config.yaml
tie_embeddings: false
lr: 0.00164
batch_tokens: [65536, 131072, 196608]
MLP neurons of a small language model. Each row is named by its layer, matrix (up: input weights) and neuron, and shows model dimensions 96-223. Each number is 500 + 50 x the weight over its row's rms, rounded and kept within 0 to 999. Numbers have three digits each.
After each neuron's rows, "fires after" lists the tokens most often just before its 100 highest values on Wikipedia text that the model never trained on. A number after a token or word is its count.

L8.up952:502585524525469482521506599432527486498486458501476551529581600490478472483520515437471432483456582473544444492527456425447464465454522452458438564535509535487486540518583564552377462506440463497446493521507538479502497481532444492512552543511355481597472521408532601530516543500442438573470527576426520499372522465501464554450528425437520520520504501511481466472492456427501464455493
fires after: " c" 16, " f" 13, " S" 9, " ex" 6, " A" 5, " W" 5

L5.up311:491591466524426551420442455568521464444470467518518516484625496434439537624462528547499564498528546534482473653522496491595513542573492481548459532594497387445444556477531525528484542520423488527515520481519383478547574459610425579516532464474419494421557468541536537445480418496506394481452533433541523509589485464580499560515500491503469497493446501457466581500499455504568437479509
fires after: " c" 17, " h" 11, " b" 8, " C" 5, " R" 5, " ad" 5

L4.up510:494510505507493557456580483526567501470480462506497483455480542682520543515481520488509545454452428519476514519482429464387450494514497540462494632451459529566492610495558411567564448441534593449491539566508545478428411559482579453501467545406612521539458521525538535581509485559532492477525433479524483529583597533547531479504487575544621606498431504486487402472498446543590410423416
fires after: " a" 39, "m" 7, " S" 4

L14.up593:503477485460570479473507491419523538519470520534445601495494487530449580584540442519503528488456553428490533512417517453569535519442559427504514528472486565506493267406513474565466402586541547499482537490533398550559506489446446512529456484471495491553430489517568453452520512579518413447471536526553458464494473471481445496489504597492419476499617495540471491518514502558493496475485
fires after: "0" 21, "9" 17, "1" 15, "2" 5

L5.up604:486471507486461455488507534508487623473507570414573538514516465589581472445435428571440524540607486585522451442551489502428453514470470451465570459460473578567470506542504557507528465464543529548410569472569558439505494554476537436498503553542537515434470499517350514519448458575465569535563491537560518593464523445423494507545509429515515434559535498493546363488500500506357522449554
fires after: " s" 15, " ac" 15, " m" 11, " p" 8, "k" 4, " c" 4

L5.up122:505534487536568508590586526527573431516521458478434481540487486579473514591498484488484502539502504437615463447432520469519432460446533439521472648400611420582520432455514460503417539511431491519478495456381460544500418547536480533543465434477446567501588477456567546461498463540499597508499514421546496496536573476503509601535510463500533473435586488526519576495500468468546432625476
fires after: " M" 24, " m" 19, " adv" 12, " ch" 5, " d" 5, "ur" 5

L9.up14:499411478485505492569431536602599570453541456443549452541492467536522573551469424486543410450503492553476476541458454519391511522529456536482538498559589559544509470593523526559501504470517535483477482463449601458497456545483530427531384437522505504450505489568485487494469543408489467397473511523474606587499498544517486531425507493532477526457497506514443582534510463491471552622489
fires after: "2" 19, " e" 8, " h" 7, "m" 6, "if" 6, " t" 4

L14.up542:497451509513491431489546490474549472518499571480503529442471516569447533544475527437386515474478483494545572570568536598527553459453453485496510477517504522551515596552483523532550477508466508498436492542580514429469569497569405601519534474567523617449582468506478517521505467539460492484509453535497507484512494464482355414545499474563532506478501494499495493533511542473499429560514
fires after: " " 40, "–" 12, "-" 5

L5.up680:503593518491538501479537486476582432549521614438438559437522480439461509519484537516559546472513545523584432554554523530460440450484404547586473566477502387511504469539499477448473511494477473476500361506603405497510392577511428495516510538488547527548481544442617479477436520409490536557539450428465503548531498500495596510549480463485508439475535532500474584443505518478526416528529
fires after: " En" 12, " pr" 10, " m" 9, " Ed" 9, " cor" 6, " con" 6

L9.up1002:503474514463531500511514492489385422504535606502487485432542443496467485643536489512540512560491586475424562531529558537496451470508495476495475501571649482498522428550505569487518502535517455483553510529444372529483417464585521615578529434551426660423488457543520492588551492532579387460444521524476484422532559503454506438474500450527500537555505499432413518523507484538450432531507
fires after: " H" 28, " c" 15, " e" 9, " h" 5, "ug" 4

L14.up151:498475486553538528587555504534598512402501579541445542524572422491440501481521417500505448437479491527536429474524457450575471539475515499450488596522375505521514575401497543514518475494509530539515424567496529465455526543519585455580524535533460567560460555541512545376505561490455503472465523671460536537529635453471539476386514546494493503571463481533493460518487527532393521483541
fires after: " " 35, "lymp" 5, "3" 4, " Lab" 4, " T" 4, "iz" 4

L9.up397:511505516590592521513498412445542530525466530503471560533459500506494531500554402505528463541499555494395479499524545491426503452447493507438435478469428560514469388498504524577484485506484496514553450496459538394535497535567504459520325480438633489483529530553512515486552522505461452530475585537481519494458441531461512497583505443488575596614492497511507624463499487424596422498496
fires after: "1" 21, "2" 13, "TC" 7, " E" 5, " ag" 5, "±" 5

L14.up978:487548495604586393452428529481468583458519502550495557445466475434425452518532500521487501478503378564603540482582511505562508633535445449456480510575618569472550453558478521539389516512508492512449484513472541522490533458484461497502489385520452511476525548515482483482449468551560506569537486531544510470552515495514476489450498497496521475512545495470403589411498416502556413394409
fires after: "2" 51, "0" 17, "9" 5

L14.up55:489508521476496467461537486507524580504502453433417424506498395536465532525491452512485553494426499496591562405491503480547424447507494572536432583415463508560493394453468528505569552587504498492515560646466477456511572500408448556460520468501553489460355521504485570521494485562465507350499506521491518522480539471362510502439493470532489469551558480499539486572519467540547429583547
fires after: "0" 35, "9" 15, "–" 6, " " 6

L9.up220:504340493599512457589457557560479558447497627518546494463529521494513512494523462459462486481469541525382512572492509592451546505508531606525488445497564384419438467536514508563460547558556546499474454375533588526503563498546509523486398440504483544552512532483490472459555517425561489482523457445537436477495557488531436464469500483566529525435534497506492594505493528606492517532514
fires after: "2" 53, " (" 7, "1" 6, " ev" 6, " t" 4

L14.up245:490564537433613536606570402506504609528490447516542519455529500485455502444485471449558510505398530479474490417539482553443525553422553447537544478548516491512445440456530548488617479466587551488493492494494605579533483450627557575589438509445426542503564498509510459451522457560546609553511497433486576551592451447483453519530514528503430444612521498482519539493502515510473547541477
fires after: " c" 30, " sim" 10, "w" 6, " e" 6, "9" 4, " C" 4

L10.up226:497449519575538460514469553505488485516464487440558515517508523488540444525482499529559449574485483411535510448521405496550467447483494433547577506548521503509518397494570508526413485499574468548559551484448495508530449535472471425452523451445467517518531457498546533532476481453445448500527531364444526542578465503460474589516492399472436487440431508517470510463509541455455507543555
fires after: " t" 17, " T" 11, "t" 9, " gu" 8, " Q" 5

L5.up762:482507484615530523505490494498625378484532503492451528490467362522513551539526542526489440450448383424498508531525526525486462568483480494479466459558429544475494443511545496449423511463563432535480461497415445564560444469448458517388396479561528407534502560384596549408422489525489598488555489544520483548529534603469530540511504547501568483586495509466442538469516587479547424568534
fires after: " c" 13, " ec" 13, " con" 7, " pr" 7, "ur" 7, " p" 6

L10.up925:509449528498482471460557481533579481444528536466600459436571524518529513523584471444529470559534485535451453514488582442585456422485504473618489449418545534533553523543515510588518529590516479534577480441477435485510468575551542486590415507478533479525455508456428517535623542580490453537467501517506487570523549495532409514571501407476485434428450521517503597450492473476565528552526
fires after: " prom" 10, "e" 9, " ex" 9, " v" 9, " ch" 7, "ro" 6

L8.up332:499408493542525533482534466503469392488444393443481464503624422510403508515450490516547431433501523515529397513401492424551481567482531517446559528475470487460549554475521479417562439517498463540443519416555586510512578515544602463527581501558553532434500534540536450432552531456499558470424451549385451549529457489532539467544506469495507557556573509494545504465511471579581358539577
fires after: " G" 33, " a" 7, " h" 6, " H" 4, " g" 4

L9.up9:504463482509535451421460495464397593447496465490503499486484381354435583458446595501511640555510446551517546423548456530525453392479502530561528593518526504463502519438501523380448477432435463487496451482435506564526556476552516441547415523463456629440452502493480451483503482521449386553563549485556609540509516454461475465557515514492443480468514488510566472464496439479533505510449
fires after: " c" 15, " m" 14, " M" 12, " ass" 6, " t" 5

L18.up448:450575436439511478546536561440530544513536512519539459523623560454575477393523457507506473599578469438561458423459481521459551479537531486500533594609460502588500452547389515547575454516451477449570592506407446508541449444489484480505566461534541523455599499524488501534477471419490482561489560517477507505548446586556425479454519514473447478436467508447372468430526509460433543514493
fires after: "1" 27, "2" 11, "ro" 5, "3" 4, " invol" 4

L5.up902:492456507552540504545469542484370508504486475402523479421513485562476411387518527477421526461502419514403516334564460606562493476551525487476616459464493533532477532576405382427641536446568431491447515628659535446507473536489500480474464502488544519527493544491459525476532502526529566471542528580547547469515531443522451470559498508513574564474555512541541506472494466489525535512491
fires after: " b" 17, " s" 12, " v" 10, " V" 9, " S" 6

L14.up761:495495469490390484544510447483453553487490429546488470491545387443527402449545457525583479515553387565423454408523479496459523532509480525455465517582452527469496408503449432474462505398531516419423532465452421525567549566437554503438445409451482496545519561585402526536398443441431491496520516426502464460470464523592486433525512452506504523492485523537566497482497504516454431397416
fires after: "1" 14, "2" 11, "0" 9, "4" 6, "9" 6, "E" 6

L4.up48:491411510460597515532532467496426459463495538485480537526551518438511455573550536540477550498518505595561545432480531569561574523520504481602475414494563532535571484454536613568492472466532474492438523551488583484500419438544509443509521534486542552481481572524512468454476576529521517511554589531488463438578533438530507550422496461482531430523407501469490659516500617585475413545545
fires after: " c" 13, " t" 12, " C" 9, " v" 8, " it" 6, "p" 6

L3.up215:474552510598514526510520495556596509488540476452596452435459457407610541408459538465603478466466447429524470466506537472469561457621520476483478469379567415450506464487534556504476509378500533499481420487428541524544528440570486497517584498408478509557519472477559530508538563512518482566423475550530564486525626507434496471492505528516457394471446498450519486567500498478571493537501
fires after: " m" 17, " M" 14, " S" 11, " qu" 7, " v" 6, " T" 4

L14.up589:496470521421539455501599509481491535508556393498427406491528422521458487491449436551573498458390517440436443462534520444504435571490492573483532564500430538527482437440477522555618568513480590535495539563449506510520552500521542557510446601441505542474410510546465516481468482592545511498500548522515568555577459463479517383513485516493424455550558516460522421605522453539461489524555
fires after: "0" 27, "9" 12, " n" 9, "it" 8, " N" 8, " de" 5

L3.up200:483525501530491473502525459503459440415427417552591546438377481555497444512521551528519549574442409384441456464507506452434570478515573478525461484470501400469470438514524526518424545476550569455549503467464492580554452539554509434508415442438445504605606453462602424511411503459534404515517468421484541493550480558475462435557500439432377361487574543466488508525499478437451596484518
fires after: "." 53, " T" 11, "ivil" 5

L4.up898:515528494534593503463479585510468653490511491484443566545510484471444488550430480476448455424501489452493546530544467477535504506457501486443457512555457533407499489511486524533578493472373548510487566517503502491453534603535533481559599497440475429484518427518512469550535578555524519481450478589502533550565536465495549423460508519568455546474441502462525544535500476460545494563571
fires after: " p" 13, " r" 10, " L" 10, " t" 9, " pr" 8

L14.up416:521480523419428513541426506528626583501494494518499469361551583521413569513459532507483476515556520498457607470551538582522461498480477457514474581437471560531552465438503483631475526544515567492477555466498429448454554487433441474449467452480453677504491566439329457469464466490429466451533494540534504493552555411425482555464486520463573514463458483456517615481512520508549553530547
fires after: "." 19, "–" 17, " " 17, "0" 4

L5.up839:502448484487471535439532455527626513490491554570521541405573416526487495504502587528467470534500471437509434502469503586545430544523526541481529545455581525532433399553509528371539509447549443537517551479434454463487468427379414503491507496572471462549505479417563585527452547438533535529481466516468504427497503509478490422485506449526497573437410513505507600519502581422567508422463
fires after: " con" 20, " mag" 13, " m" 9, "ur" 9, " inter" 6, " em" 5

L5.up918:495441484447542468528454483425423462553486548394544540573444576522553510472533501420484445529482491590496554441523492534423552517547452450463535429487461513467532524602519510492549506477602558453416516568486624499455509458414496505484348526523525527599411546377520431534505581484543600460507473646467492548463492511509430529496497534451505451468511519552550475425506562555520479447462
fires after: " S" 24, " R" 12, " L" 9, " s" 7, " cor" 6, " mod" 6

L14.up386:509410508388452492646587493452527426515547418433492443422499441449504487542490562492576473478432431476512502461583439540481481566467493520470521403483381514572439557539483532451512520480521518502472535466453487479510591586589569572518510638472480426519523435516347459380459519463554554499500408453487615611537484465522535468472502533540446521503507505485527469575491524455502584488473
fires after: "9" 25, " " 24, "–" 15, "1" 6, "0" 6

L9.up508:499453494577552524482588574550397539534511573512558480416462510448453494493486402509384532505508603449520510452600422495484499448523522663478537515524457387525500511432471456470516514497606585506509475547467473585442573519498474431432589503523444590493438518550561583487512551520510476590468416541536540554559497418403483547524491479441444489506523495498531422517503409489542471490478
fires after: " c" 22, "ar" 9, " t" 7, "n" 7, " M" 6, " m" 6

L18.up840:473514441578553472546505467548542517533508562479552488548622437426488543489487536545527606508482506414528460505430550493487572529560545442513428511474541551564515373539558426480450616498548556559431459489509572469549541541566535527492580591472457554477590524570385476483445479465498501453502471492401440586551492572553419416470507497487501504466576550605527474541514516465542457456505
fires after: " r" 22, " R" 15, " f" 9, " South" 6, " se" 6

L3.up196:520493493424555474496425557526555529514497524508465615573485369382516475511439382491557532531511549596421494551443493522516574393504423507497412487527464470558472517521518545425519484469557476497404471449421442507598464559454562551507453549427531559498464462537505571620545637517554489413459578470479486521511540391516459483532543527585486557434491513485481508483495456458495503508433
fires after: " " 33, "1" 11, "0" 10, "2" 6

L8.up566:502524476473549520448445469488401470412480447494547470464599484465557478391562480501578457460425502410481423469575457443573489546499570491488506478502552539487585586546521509605580466427528416424421562478485475512591539435482565456371480506481520452433462488428531350466513480469521584551538464555382546550438574492510497551505507527473458521551437493521535462503508457494484470480516
fires after: " G" 15, " L" 13, " H" 11, " a" 6, " B" 6

L14.up886:519485512363606508463481479531441450552493425457508558572481473480475384396604529471510495516510537417446509450562570529469525480450478483536460568485418463612502397464493565505458472458486484501423476557475478520449448508382570487619466454492490517456532419517551511543568550541430491448587588545511461445563445527461548506557505581499497487470441490491514538560508438504478546554467
fires after: "9" 26, "0" 25, "1" 5, " s" 4, " par" 4

L9.up1007:512397466525563551618509421465480516519558514463478513546429500560383478564618573559547553454474558559432484463387546547561432481438508551528530510427556511533513468612492565467447559511560453556552428534480530470511436479541490500535481458513376568470530510551513463496553435422560476466630494470443513544443529516478501491492483470466565424420525483454417484421505445590489651500536
fires after: " M" 11, " gu" 10, " B" 9, " b" 8, " P" 6, "B" 6

L3.up605:527452464435514478481414566449528412515465567482460507543468488389493501543534481472557518520570591563466425447425481420584531482472438508515553479528523524486477432517530466456514511575544524533504483371434488454548420565399612491473492569488497488513473544530376505551559612496542446506438556502432463491460501454597592493533564492574519529481477517438430426504490502455467571559507
fires after: " " 26, "0" 14, "8" 9, " —" 8, "1" 8, "2" 6

L4.up473:487664498553527469486622547442513561475525477545578496469412526422487526485501540461476504496460488464533394499492501546483500586577500482446566497535444491447517484529567466536482524473424521463560476478527391490453583530553538535581611548545506467457530515435597513476415493540514514449467423672477453546415442584440505587491502485504424549520559500445516594483500456500450548588500
fires after: " t" 17, " s" 13, " S" 9, " p" 7, " se" 6

L10.up399:504528559500468519555440473479571529451514528540490521544526447465522430530508400531576622514510470527471529496491466530431510561524514540522482444526475514533484566440534466523529520437534490510501464491559540491463586491524469523591487567506503498512575529535447382478468470603460639504596464443554459519471508473520617410507498499480439372498434489508468410357503451525443398465445
fires after: " ac" 17, " In" 16, " c" 8, " in" 7, " m" 6, " C" 6

L5.up138:507600540482576549584575607478480555525525457553526532545589483581442515517484502490466414552517524503467517429472523462484454475479501470501470555501522538499444407590496492470553474600540451520468546517422610483461482529552474426536448579575434482532445492478461560447500494429531513495470529422563542492485374445478436621515499416503526533483534505500541471498484463528518519574441
fires after: " m" 17, " t" 14, " f" 10, " S" 9, " M" 9

L9.up892:514469517564558512434467464422523437489497536502455520449486515511404544593577481518530502542452457576470503486511571569586460565525537445463485385511454605534476428604424463595520477534455471491533485525527510444527433542532498448460410450501496429547491534498423416553467484441580487513543423462419473460484466439463486421531504431418519507553421486473540569487495543566520450517471
fires after: "2" 51, "TC" 7

L4.up668:479437504351397564459537500536460472501411575494531524414532590494511529497414494510571492516505494475466474522488503472418438565506474452507520601438534532583464541447503512526466484465491544442442529487494519542471354552489502533461456525487586504416418518622567541491456509495537525462571473426522473530518536490524479510539502438482475486545427506398479426516497450474530520416459
fires after: " a" 21, " m" 10, " sp" 8, " (" 7, " em" 6, "m" 5

L9.up94:503450489514511492567510453554357626567548506425589452504406430550501484366428589472532535492525535526504479465514462514461467397551489644465482586555570537440517503579477437535437547450539561495492526465574503440533519524492436459504532420423540560484488487507500461418529502580552530474441509535519502585500418541512506512524505507589515492583548499558508414441510401555576521503413
fires after: " T" 21, " t" 13, " s" 10, " c" 9, " f" 9, "w" 6

L4.up25:492512500550452537520418502453412586513535512540530480479489530634474483495485548481485485489514487488541604538575494512579527438510489527401416495424428505544517601445432524491556439599508395468498553525478591463482481426593559441574550566568507600475489486478445486551515458375499517520516434449503491509569555536498507498521474568513530541471467503486574410484499472488565482501454
fires after: " a" 24, " gr" 19, " n" 4, " f" 4

L5.up2:503421471449545448559479557499469405553515522472577405494469487675462405521527536410384507459456500450467502475477490471546517540507483417481507577486506503537538541446543497445466512457415498461540481592472486543563427506478495580517486490465452533489508540509504479541573501600492363513466568504426520498550472533490489514456504505503499595557533509439531607576499447476541556506527
fires after: "A" 15, " T" 13, " A" 11, " E" 9, " F" 5

L5.up275:509517506578481514536524522495517520445505474581501524480481464543442481454473483560512525567448459475414564495435615474485462482540537599387510434531501513426511437508454513449436512552589519486494522485577553414459584510622463389489434604539504478501485505453412555511417462447571474515500512432510487504516422574519491397596504435494524461391468509544448429505501578410545460407565
fires after: " S" 28, " T" 16, " t" 7, " Is" 6, " R" 4

L5.up321:510532485429453490484392524484550451585513551433489451448517408541472520448489531476436460499401497505452524501615503450561480533464524527405486516509398482456417465503463549463476456534500472546506504491461509495456447500563447528514462465605497515513522537501494542528478534472586412593409562421441483489519507552500472500557497424465449464491398509457550593475497456515634507490494
fires after: " F" 13, " h" 10, "w" 9, " H" 7, " T" 6, "ph" 6

L10.up338:494476502595442538549455466517487542417465413575476448509510441485529504529473490497516469472557435515482478464500574528460570532439466537536568462523599531512530440569504518530579473373628504499470514505518592443480487446486593544564518524499477479519532531536444497538411547477484549505474494470587457465473488518434522461501498492556517471403437501435504542465506458559539414525525
fires after: " c" 28, " ac" 20, " adv" 8, "enc" 6, "ic" 4

L8.up170:473461470483592481527493516543463641449544549502540531565531526610446455431492565544472434476566475529487553509567387529555503474431566547581606505485398494463488481405472482468536485595484536502496531517558456524496557478487457544543507465524501378498495494531369508524548510531414409553489536523539503481549533470462539463565517526523384430475417486480515496501521482404522366450447
fires after: " f" 24, " com" 9, " c" 6, " att" 6, " app" 6

L10.up707:511443496521436470475506438498503594440472481491550462520602507454550519541545498478541534556439459562465422497487588517543492571545482540608429457549449465557541472509558512548479542505556500556502581520509533436518471580467407526500506439576483436522478512477430549457430479520464536446539557466512450511515427476497553539540500505566485478577511509566502487504488472456616518484633
fires after: " gu" 19, " prom" 10, " ch" 8, " G" 6, " st" 5, " sc" 4

L8.up1009:509505494558555505542512518398527530398473515466549575492475550463544489476416407475462387413445470522541507474563456461550557525523515506544541423533535542539605518477472421522475515458515462473491425422471583439471422530466512491532583608506486464560476518529603515481562474456434528499476560569374546563537486498547481534478518530463447494542513505515425445453505445384565428474458
fires after: " W" 19, " w" 15, " ac" 15, " c" 11, " p" 5, " h" 4

L4.up376:492535494582438483580570461530615531491529504523457556536540542555512436418521503442531504515554508471467517519555467443627454460467470533509501502509425455522494445421540510563560507530522531475525527460575452441426543495514453438475549413536497451615552568506569447428504525542481476420401457463486508518492436621480473549464519527591503484473504502443434426485497457440580509554497
fires after: " a" 15, "u" 11, " A" 9, "it" 5, "im" 5, " Comm" 5

L18.up273:505487480509523532490552545471441513434525550625457433453513510450496553479413514568570417476517550497571455462427515472503425481522543434424408553474591429536520563488542421532423557542517467479570569532489542487465451426519520445549526481459632463524514449537598453552421524564531545548499501483500475456519548423575440452488562548506510534492516559448499518472512429508490447484427
fires after: " m" 23, "m" 10, " M" 9, " T" 7, "as" 4, " were" 4

L18.up732:448455457466503444526554546472507430425503642512413491446604592548435500469535427432502481411503482469394542528475482593554490564587541482483432514536530478505403589570491492466513460408548484452523519456502493445502554550531496506445502517387516486456433520440486571490449426412508554525508516399567580506501518462523511618541549488477514461515495522497437504531545562413427464442547
fires after: " t" 27, " T" 18, "-" 10, " s" 7, " |" 4

L9.up241:502554492444541521571472369509408607482500555575466572557543516500440466567471460443496473545464428447500552457472457471457521470449486493475515576581492516487597583502525500312586482503549508493520426618410475468410455579470410451499546532519606531550557430597547465486423521580507568456503363519497508550546491519414549551474497472485453548573439497491509469532492476536470562510498
fires after: " pr" 16, " W" 11, " w" 11, " acc" 9, " R" 6, " t" 6

L5.up830:508419491452508481508481491488536491460452434461565510437440523531520452471499451506601464484486551397471556459540487504448496509469493585337568524417527630450503541492601554493521415511442568461551537552503502418471558547553491478493430537598560426635477496462463536539468479431481591527517468467517470495468465556566545457487493479451543574450601498552537420508498508417466452561499
fires after: " S" 21, " a" 14, " A" 10, " s" 6, " R" 5

L5.up445:500640539504404508516446546510706493497511485445447515469448463600509427485498480530581471510547567434549522531456549492493455536446486508437537582555499519508427539446537539529459510554417499540539546384494545485546608584567503475491595487454583488498465463501503487527520530506474460558452484439545415415612561461476492531501496438511520556524524496430522469514478417527532476503474
fires after: " t" 22, " T" 17, "T" 5, "-" 5, " v" 4, " h" 4

L9.up764:500431518545528506480521444486530554518534458483487475508378424508506526626535455550493517523400521539543370434548459508476438402481485469457520444483569457473536525505476497387451486423452523505462454521433533557547507591475491443509451555490502597462510520536538470494509404548538484549520472439578498530440461492433495597596493531474504439582428494513449477446482401560471520542513
fires after: "P" 17, " S" 15, " P" 13, " M" 4, " c" 4, " d" 4

L14.up719:506505462478483635511444503482567534504507450567478544497455500507495497530534503440480495527511491556515565456466464643500521415522522549462520478488460503494513451488576500511474499502505506435546431461437425399535504518553513528536452610482534512461517410554300541508467579516589403422452468442474532521480562460473463531517482633548448455477597500446441550498494509484559577575482
fires after: "–" 19, " " 18, "1" 16, "-" 12, "0" 8, " bro" 6

L4.up658:479474502564504535504535568469467537455556460515544512561497442568646542505542379560513449443574471561621489561493466434488444466511491483409505546455509478534473555433469513464546505482482525444496465505527522444504499532421450441505542468497558526463448462523542574580558483557615476414432410477531466478510595570410547583511538458524522510452419502493539386462499510491538434572472
fires after: " a" 17, " In" 10, " an" 8, " par" 7, " in" 6, " Mar" 6

L5.up272:510511461479489556439470468487572522552526406485498465435606455496438425520561589491567544500414517492410497527507514496523450498421543493423515680546450423443507568469510505418493515534577481482566533381524480537431499488602470516528527479504427526457598473538448536556462443518510513401509456444440516445572519511589426519490523445514493547492515499474609455488506465508575403507537
fires after: " B" 18, " H" 16, " h" 11, " " 11, " U" 9

L14.up898:497458484405542465523529409510607553520507600483536456508578421522410516531469505469466483542539559467507487488545462479575471458425495482462512424469491546503503505540540440520639584510476560512497458483573539487600512485530549562523519492426506530530449485456366485473485560473573469518436481488520533522551531437542487462483507648550442406484456487434560531516504590458483421520621
fires after: " c" 19, " " 18, "-" 17, "–" 4

L9.up814:503405491486525516505417580547432520433508605413494539523477481456478524510455430468518528525510464565431542570510498557522534479571555523454532466513509433479422444419471482460478464506508470512533509444418533489469472438596466541451445468508407545508545495526539563554496430409604507433495464513473563554494482542487428556547497525523467423410545477476480663527509495472494627486486
fires after: "2" 50, "y" 6, "1" 5, "." 4

L10.up137:496397518491523440508488526473457465497527539497522509456499409601518463564394528607515518491576398518499552438523438520527525440449512520461513500445568594491421623461537505495457525475544559539486486526588500623550460502532583455522480458493426481668498423462694514470468420517473554562471485392516526515625472495448513418500494436468443445432444505433439514520493531471461399514542
fires after: " t" 20, " Q" 7, "ph" 7, " V" 7, " ch" 7, " T" 6

L9.up995:502464484552549407460447552438553458477467447446462563528590414519373450468541431520396581539523462574555484438530515531503531489517526564507432492410491542562497518533521509456458522530404428464605500461484484558495525490560454409545393489495461561455426520537489435472449443448554434535545579438520551402513486371424525539546504474481492391469593477489515512465493522469413467481515
fires after: " ev" 12, "inc" 12, " ad" 11, "TC" 7, " D" 7, " n" 6

L8.up855:494430454580598454494482482418450561469482562489496503518537411418519475514469477523451401421446500503473540542577449485483477525479504559458549505481435561525568544435497399533596376528560541526403411407468490461471589474482443521515428472552563526425507449527485498454500548451441398510448514550485508482475548535631532572511513516554455506527463481541510401495504444581509522534544
fires after: " f" 17, " d" 11, " com" 8, " a" 7, " ch" 6, " pro" 5

L5.up745:512414565468635478522464632506529603478496497496410452481560558428525386387391491427451524460484552521547501450518475484520528522517497384478501407516547492520470495513582465478421528565502502532487632465440564449472503547545413427508423481606519530474421490446499483458573538501486569502485621460456475518542497485517483524549494527519467429439523506539498480515486486574470502502458
fires after: " f" 22, " d" 16, "amp" 11, " con" 9, "ph" 5, " C" 5

L4.up692:510490500440538601546493504553478509555502452519488514332526398476422593490427610476442467498551512571458494436551467586481531522584499491450598533479535581486503466477527603502507474487516483506513366515494527483485490488471521496569493461473552472597540543545628492564597557545409481490618527513429418519572502501487519493496467452475505448594494499537490534536500594503458503583514
fires after: " v" 17, " se" 10, " gr" 8, " t" 7, " Mar" 7, " m" 6

L5.up435:491505485463462506463458482433466332482475413530636516405542522591530476442537508430531481539453489524452448441552457562480493551549504504425590468541519525543512421544521500592634419475449507465511457529548506441557549491503481402386403397470557429605455626489478499489491432393591577508496558623506479521495432504521485484528503491503467464391486517509481452515510569414541489452494
fires after: " S" 28, " pro" 11, " M" 9, "E" 8, "S" 6, " s" 4

L4.up680:473375501536459497532433448448503594510515461508463510628459433564513425441492505517540431524453442438579513449503466459534563489450491538538373509558587532494505403522583607491551478545546539508525474534588565431437499493557586412552571499601465511573501514486482454532523504489512467514549498529541587447566488494436533527514510500547472451342532497559514511476501419552540503539524
fires after: " A" 14, " a" 11, " M" 10, "a" 10, " m" 10, " part" 8

L5.up583:507388473457608482517574578487440635466465603486378461432554468520523506462390494451510529433437507489540493531594401430488516409485501513502489450547484539487491564464452504510497522481553550515479442507526464444501489502480429485526570582534501514513422592486524620512523490517500542548505550471445463522421426522415456571597494546481441481555560502437498533490496499522402517445480
fires after: " F" 28, " C" 7, " con" 7, " res" 7, " dis" 6, " me" 6

L9.up537:502358489531425438513427473462492506451521458437491483534458539492463521500521442496495517453503567418484469428469525558501577483468521586525520511543593535468541500544501551541592628453472457508498380417580591520504474493509583419578412541607449526459523516503448467516489501483466541430516528520524435489489449515554535470461507467502451469607533514522500503550506489531459510607564
fires after: " ev" 13, " M" 12, " h" 11, " e" 8, " T" 7

L5.up53:518547486482555513542557460468407471434501424592555517544504547576510523549476551430456520537493537435485461486453446571472551562502442522563509439551565556465590451485445497460535483550562440446468576540469581508491454413400528439429515405576502460606453574496537517455577525407494460416474454572494544535549488480588364577485508437466423470535512504511508450472509533489542470549427
fires after: " M" 25, " N" 8, " pro" 7, " con" 7, " part" 6, " inv" 6

L9.up595:495509497586645481486425460551401547526552470519601464487515500543538456509508477480397588581488432542521515353483506603520496340537454569556459524621441355514524487494488534468480595476571515494559431484436480507443443577536529500441560553399551546521501500444465487485436469465537496499512446436490538453543457543483501582559493479485516439551524503550527405503495487511534449460479
fires after: " t" 24, " T" 11, " ag" 8, " c" 8, " ty" 7, " pr" 6

L18.up265:448531447586414485511574503528467415497417475488458399528495498497510603372522526515480514535592593539554507443393609508524546441547525490425532570458450598547514452492584573520493501412425525513527571569487562492565445533550532444427549570474391456480569580532530542480532488487446491467452470570582589498508459588528410478474553535455510502502561549530504487495555503514482505491436
fires after: " R" 14, " r" 11, " L" 8, " H" 8, " l" 6, " No" 6

L5.up979:488466476548527585469466500529513423579485500444605518388559467436588628378428455503510545465476437516456512466562536476454530584556515616430501398526473591502496463517528479513522481525575524531443481514476579524466553437492482526508479473561554446559404527541416419461588504421487554507462506575474569469446483484421454573560488438528486390491452503520601419541497598468499533494501
fires after: " s" 26, " S" 16, " R" 12, " d" 11, " ass" 5

L5.up713:494592509511436509467465515477500471503467594400434527375442462596505521425436450449521410515467548452398479462548524459551537565504466494482530406545503474474467479483453564535568459530485480483452479514576462419555573511616501467370467558470509390499432470510541484504502478556508507544530469410598425490552508530548567539550494527482493571542446488427485403491481468521464527429558
fires after: "–" 21, " t" 13, " T" 9, " d" 5, " cl" 5